Weights of a small transformer language model.
Size: width 640, 5 heads of 64, MLP 2560 tanh GELU, vocabulary 32768, 108M parameters.
Architecture: LayerNorm before each block, biases on query, key and value, untied embeddings, attention and MLP in parallel.
Training: 692M tokens, 10561 steps.
MLP neurons of a small language model. Each row is named by its layer, matrix (down: output weights) and neuron, and shows model dimensions 261-388. Each number is 128 + 32 x the weight over its row's rms, rounded and kept within 0 to 255. Numbers have three digits each.
A block is one neuron, or neurons of one layer that tend to fire together. After each block is what it responds to, as a language model described it from the Wikipedia text at the highest values.

L8.down1125:196132113121123133115109125144102143105094153049180148207214193090105158092091138162147164138074125119066152129169142143159125150231089092125163196115193133095160141143138142168121103153126054106093109100114125100122150104130123136114082095117126129117075182130154155177095113083148117073130144110154082152171157166130117066136150149139143157132148136164088151140100072106133108149154
Mid-clause words in quotes

L8.down2149:140091138132140097114101076192106132105136108114133161182126195159191149102166099102142113096154161160103174133148137183125093096106117116146135114128153169138103044118080098125101068102069116108117198165088129068091102085155104097074126107158129173128165137113157143107127076124070109162149134131077138123131093151132131103163077095121052157153127109148073109189154126113129100130134
Location and placement words

L9.down43:118119053117103104141163141228097117144117160181151137104098154090153144147192127135098174070145106088101110126162111131136118094127110095145093137190110149178124186155118188110122170076096120154104190142109088154126149176139127147088112131114122152177157130081139072101098168150182116150110093090158105161163126131116130142111147136124128097120122146058155128141156132098187142158200
L9.down149:098140098137115121189175137171103132085189132127077159095141149110183147122095099143154142176161154133134109145129143123066117155103125146125070107149066067136138136110074117166156113149133136102085109110167176116154122167145122080120129109123086226156093127151143121096172085122133133076122122149086098097145173095109133162153133154165123161091130132101154199175151138126106115149151
L9.down164:146085112082116157143206169144101139057141188106120121144066160117117126146105089135131074151080179097164104083089126127112111080108148118132093106093086158207202146134177085150206138100160117114053108134137100167130099108170148152112100114127108074053118073123115092171185111161195116079119174110131107197103127106103115075140153141046148165147125125074119099111151144216127125123110
L9.down348:140131150073101104135151081094132176147105143153162088123185177120089136134127159074140085129142178156159151128173125151103141134144102190159087141193154218105150144130150138141140159155143129144126166116090120125134163128179136161108144180163097127156099162181160118175118103097127077125083127153100093182174158069127121099138151099100084105134145122110136113172098092115120106131083
L9.down358:138142142114153107165083127126180107152070059133151129162140159110110125101209092162085066174084151103134127146085163109107142129106114090161215142107084080150102124134152130125094139149149124109177097162134209195095119149109129146120117116108160070080111206122127126157103149107174123163100114134118106154058129110093099097212148098125116117118169125105136129136142132122189175190146
L9.down406:137154180119147134161140118136149148118120077099118123069058072100103070139124138116171105122147123100090105123106124176121093118102114134080095135144137145118210102140107070135108185116112056087108120075151116085131127114105084129137171109092101086087111122167149103105096140165188179149179100100120215154119120099160079229078124103080078129115112178112109121210153111161122142100155
L9.down637:066155113087090129133117138169127158148148125097111140084147182160178105154140160145128137080090110156119089158157099133119171085164121113109122096160188183135133119100101158125088152145160071179135131127180113193179157114110118156100155091101129085159163139072155113127138105148087146129167175111143088103164094129089127137194169160072161189137161132142121163123113138152163114183098
L9.down664:141101118094150106117097221214111112065145166090073148142112157060152162128168126079039107133124140188120113152138096198138066195084114098144148152145181165138130022125141140116130204135136169084147100131196183194125113116124113117145116063075084099137085168143133185145138118172110103127083121196213108156118143106160143101098104063069124084126152095150166117115131120143134147136095
L9.down783:134108104083137071091183121143101137117124135126146141136134110171118136145140140112140086071102182051120085154123172135176185074088140152089181165094115132134049194132120150123122154124084156137130135112061083162129151100081148188042177143101108167122161091109108112102118172069138119162135145050120126127146156159117156164139160139148128116150141065149133128162083114143129092149061
L9.down1039:087109085128091124144138126132173126180133081102150149092085164107152151162125117166076142136137054117083199189210102137084099093145190152149107100185147142155098166086125196116152139156143133116093106161066153097143140070121134142153121185076139135102112072145122150169143177117083116154141136184126148116120176149121103096142162162174084172220138114078124172153126102191102116155199
L9.down1224:173078098139179127087123127095173093139104162137113114088129161069117116110166124108099116117138097131088155127142158125151058134100114108143193118107148115098168115183113145112107164162156123046137093085145135135169096141121162141083087139174126124128112118124135193189093153066138181098147111133122154141073158149125189133133201063119078154126098149164105097124156132165144133106102
L9.down1270:103105145092128105146157076115137111108094120100140069140146153122062148148126159148174115190147167121117105151135112112054165158110192139100140097143141107154114140102093153107104161153077109139148149075125159157156112150083114131125127137141081118123059205123107159118121063121142125071063137068077111210131099163071113147147117146122119147124085108122142180085159172189125087135125
L9.down1663:164156121081136145127179105159071125067122137136096126125146183166082179101137090120133124116096175068168169210158127099126090133127126186120159111130162184156131077153172136071098139134090112099116088174123078138120100159169091155129113132137137162134090120181162126120132100128116154133127104166160106075179069132151098172116101098091148044112180159180114166154106196165117085147144
L9.down1717:025122153089087093074151123051124119160165143182115144143104127150098135204151109081149164215099081101094098152182128062039144123094184186104124082097092157185071155058089132110138148083079116141138111137151098168182098122150106100193142145193090133106119146108107144159156178131153125093076156133086165093111158105099154166152083117106105090112139088115162168148143114133170069138114
L9.down1824:068143119160089195089097115077103093094153115102138114162111104168125120197161130103135115134116092097093085173105116072116125133134091212111122141103103129178096128115145106172118126187117148093165200068113097069138131156185119174149123163157114149067201161077121141080146145140122168103144105121098062172122140126146122187127184059131104161173168161156136147171144143139158064085101
L9.down2512:094129183089070138155115055113125155188123173081162076091158153141207138107112161125131079121140154095125143090132089112130104150136152206132108080122116133152126201171100168110093060073132150117136114164122132172119118211174106099130142118126171116143162103108109134110101109142127134180122118115102096172236093184135084074138150139151121145134179124081146137096162103076032132143121
Words inside quoted speech

L12.down1148:151157161141150120164155119138135175129149155173110147181124112121132094107124099119109148134088070133138116131073071106153123129117125102125118108157107063122091082140107182136107159135138114129132134137158141135125163141091093154130110173150151156121063159111124099190092110102126085104144116155149082090125101093157125147131118092143164146064142110143101094074093158104080127099193
L12.down1662:087056037124136098170114140101157149124089164064111104158102096121129135139175153132133119099092158157069119096080127159171147175130132114076133196132142126103118100097146147129132134139103079118122161107117137172066118151078094047162134142183146162098107121160160132098119055103152148089112128129108157088113104124153080101093208170080146100096139125108098174108122193083135144115099
L12.down1701:099156092153152111130113127158167105130158089155127075107127183113144095177139126138110084126149109112124090112140117137129213127124171146157143138139113142085165142121145173135108181102091107160145176184104121133104132145144150130108091107177170061140169096116121131081107133148112144149137111148147115128138084144056116058150136192162162073151110137175127132129152143120084152096128
L12.down1954:107192072084129086085165101153121120134190139109099120165122109134158095102122098197081145121125134135116169144165145164161157116145147147111125105149104088128074118098113172175136140118105106165184139118138145158154117187119166083069065113101141105119146102134123159176140136079115114046167180115154088108139095139130138146085127140080148116165075112104132156111074117156109141137142
Before an upcoming number

L8.down911:088144134131134099118136124164185140113107091187134098080137156102116177133106092090061150103109111151108096151123125105134125159149090177135079122085112151148101113105118109209067152144131100153108128149067104106117118069073145195139102088169136144118165100189122120137153175087166154109096162157143114133124127157174083077179167130098086113150093109127123129136160113128161144112179
Pre-number quantity lead-ins

L9.down6:116073138096157137123130116132123160058144099109179116123169112107116096145129128081146139118121145174104105119154180109150154131156030159111139150154111110125146155097136189110119157032119079156133106156134094103197139132086121078126102154166107174062101117171163071148163168190087109067123123120148073116125114092124105131102077147105096109085102110102163170054111115083115141123120
L9.down57:187157126109077169127109123091162135133119117149148211088116114117162101129133140121130114183167085094158120097105077112122096164203144144184177062082165141056135158145177091137146131139128116087156104191141165155142146118132133092113167140121157140130178127138217102133126132137139127127131150137108163131132085122163118149077159151115106131152110110106145112108116132113093164094140
L9.down110:133125115142073083136197110101096104152115176127091180129119103119133159142048078137102144140120180164106126104158149126119121158155150119056142176135054152132137121150081102162128063122123117144149178125101134120127154120134088103190172128091134134095174144147110124134068221107146196129097138132167111050178133114125143075187112052155167123200131103144170088108118171117127131164132
L9.down161:177156092112150149121191098107141098115148152149205087138106127114091093088112141095079110181150119143184168140093102085138116156163157122064182081083186143108150090100126174120125068131150124110156155163084138115135108161155122100098174193119138180078187148136130124113129175156123146169131171168194108130139133189206140138173140184082154116143121051140117143210101122171106129109129
L9.down316:113129110130172121110147097107161138126106023116096116159115167135143096080139124097098121191174055129151098117139125109183150150149109104171097133118086128123091120133103097089168109169060111178051141133148160121121178172098132130138068097135127101094145118184110142154149142161058174144121136112150111117112117123130145173155140148140158127117118119098109107104184151080148086137105
L9.down350:197157137149133080159071138142178148137108092088168166143150084091139131084168114224107068082101083169084129182096149167151150098179081209118174152103158176168131156102157138165123128137127116155117128103131139107104141120129113129120136128163109180136134108130169181097114167122128109112120160181131103000159133144131131102112148104112197139072135091162076150142115108125086152058120
L9.down486:117089142122080102130159132082118136184095117181123155157208170109170163078155126174182087152188122179096055127116108157197108164110157151081207105149133097198084128152131135117145100159134097082135127152084169155117095085098107064143136089156174119088115145185120114172112080094157141111131198094104158141091090141119138087121137165084101184099105167129127083163105132103132109165137
L9.down734:118170107107150052100147105076149076109102153132158116123114149157171070137140105111119141127159197150182166156099146132125173087127137157074150116158095165083101122068171132152169045090133092144144097142091175154200137089138105092114132120121155163146076159158134096123141212182114137093098114087143098109216171150112132150135120152134122176191187094112113128155109136152134121179075
L9.down949:153163103096130121134115144134141119160182137149096130126131116083146126114142089086138051101107117123179078162105135118054137107179129163124144130099186099164105135149155117164116147057131151150080100123141091128088109165154099068064087085096088128143114078176105102083180112136176131083120212110128153171148213189153131150128103186137084150172122095106106111114134135175170141173155
L9.down1309:088126121132119095144118157171087156114155084169145129044112141171075133078148101128138152152139221134151086104093082120131146173121127162191169128130142124178139148134159185067125076165115192085198088149085169122146187150133113139122198121113084184145096142158107064120088100092177131075106100147137077129099110125131099108100124106146154077145100154149141159182124109115103168114133
L9.down1667:189202092126097169137130108132146133099107137148128150064096133086107130123108112089134150048077123163172101124111139149104116078146116121151178100157137132179100139122077136123164135079149083158130171127138170102176077181088120127100141082119089148106141088136140040118187129128104112124143210151179137061164149136133119101156133118147080095159103107115118116058157159119115119097078
L9.down2105:119140102151094160125115079190190141083134158117082096116094179107112132134135146146111123111136136132105069217150120106166100172169146141130115167143128151154114117075139139139172087123163091113156029173092090094203100111125046126073113136149126124154090111119154149134137059181078114096092143109171129140094152113106162117122153169108123145118106140100178117143118180088122131187125
L9.down2148:126115094131154093124119177167069089128139157083094130123120169150153121125181112112191102083170125104144123096052111174118090080143130085155146101134187105070128186135096165099176141123098134121107101086161108137121169069097220163126124172158159108134116100116155077132183102108143094154098158126078061120128152117125219076058152149115121085081097133151159157184204116127064169164137
L9.down2179:140119090119129092150141141105131150166149123135101166097110103150120158139181148175124098122227085175123094120124135170149134123130131116104199095147130122144155124126093103160059068124057137117121108144130135145131139150122045125153072088109088088141113127050178114136142117078136088162153144126161172117158116160097098172043120187117101112146102131155148075104083075121148149144112
L9.down2238:152105107107082094157119159212137143144238169144103111111085138118090101076134142146146144115157136125136152161168139048161158119131088126131160151158159090170108149152148170111166088024156151144119126164084093149155129154083117107059149143133126128163107122099072191089094120127132132093123135128148115104152174070152153115128096100141120102170090142167111124124098104128126119140140
L9.down2277:098112096144134119172068151120127109169102125121139171118152145124099187101060114162061177169052110107121127147125112174214136075121127226066165174154130147106124177101118151102176092143127152160144102136138156164143156150128077097099174106160134116120149055145072154085125148146158118156130124122110142112080109110190112066166150124128172121120124152166125097178111141122125117135101
Before a numeric value

L12.down623:087143158152128115160150101139123124091146187108123152055101140081113114133094117114125169125099132149098182164135171180167133170122115166136096092139114139120164135115150158133130100162095149198113109087152136173090127106133103105138137101063111123144168106041110095141152139085137111140127173100091134194143171104140118153123113152127146160128120130125106110149152100100110108134131
L12.down1129:117140089139117105178149179129112099155125123139120062152126122090140128139173107116131170126116091130118191125137128122142142185158048180101147099098127158116134172189155168136165081145092164120139140150192146164170152139140113131186159152123138127208153091190131109092124119132101073091059125183098090111103132149153123099123125169121114100155108117162101110141109148149156184106113
L12.down1504:160144074088107132095131126148138090139109165130150130108140122141136110097152067084209091130146141105108088086190116159126144203114120117149077101147104116141065089122141144170084111092118162022129108137133153112116192134130141148105106134141125113162101124146110126087142112112153135084078140165145137128160172105159105153098121110097100155144117071122160126143168171115118129175103
L12.down1597:133099180149131105132099151113132094081097167206181120092144166144088106134128133169118130110092124157206144139107116141146148086110104117153159142114124169050124143142116103100047105152194165178107152135143110099109120095170117124180110167158093190146068104141121067146092071067130067151129122162143163114120131171137126103171100153145167116061119093159079091123095056127123068134140
Start of date numbers

L12.down748:159082077116134112121148130106130122105150128099168134139146143170092131116068203184119169153099135201047210139099206120156129160094052146111159129123113164108157131155131166170158147087116163038150143111155143164092130168148137145089137135123127151113129117132122158120120106162132165100107127134112122144117115135122115139065162158161095133146143127115081133168124113120136141097096
L12.down1184:120121087162095172159122169175098097099159066170120170084078130185126186131086118086109126113143137151139137121127127174141079157128086106159164090157070176137122166109146099130124139089098152156090183108137118131164108105174129134089126122123146093125153146083109154122063163114140154133078132148162091105181113174096139116168160135075135151140068129122120151092097164106137135125106
L12.down1630:176080108091143176140137108141074055157116076181141101092111123157100127124193104154108136131090116121144173155074144190108080087131121104125212189156150163177114157157120118148156130151081113099159111164159104133128212169176168149136094189152121093134113115134138113136133098170176170098103168071133093124116095145116137153072178139178110100158149095121124098136088147168119153098119
L12.down1780:071109025112111149152058083085121078164120150121172178099186116159166090167087146199127134097104193143088125098160115128124113160129126060113170091148084132106110116132134128050100136181135165111145142150121095139177108140102204116177086157176153107124136117123138146130081108094120094092098158126122110164144142154181170185146117112128160109132133163096066063144075134090085092114088
Start of quoted titles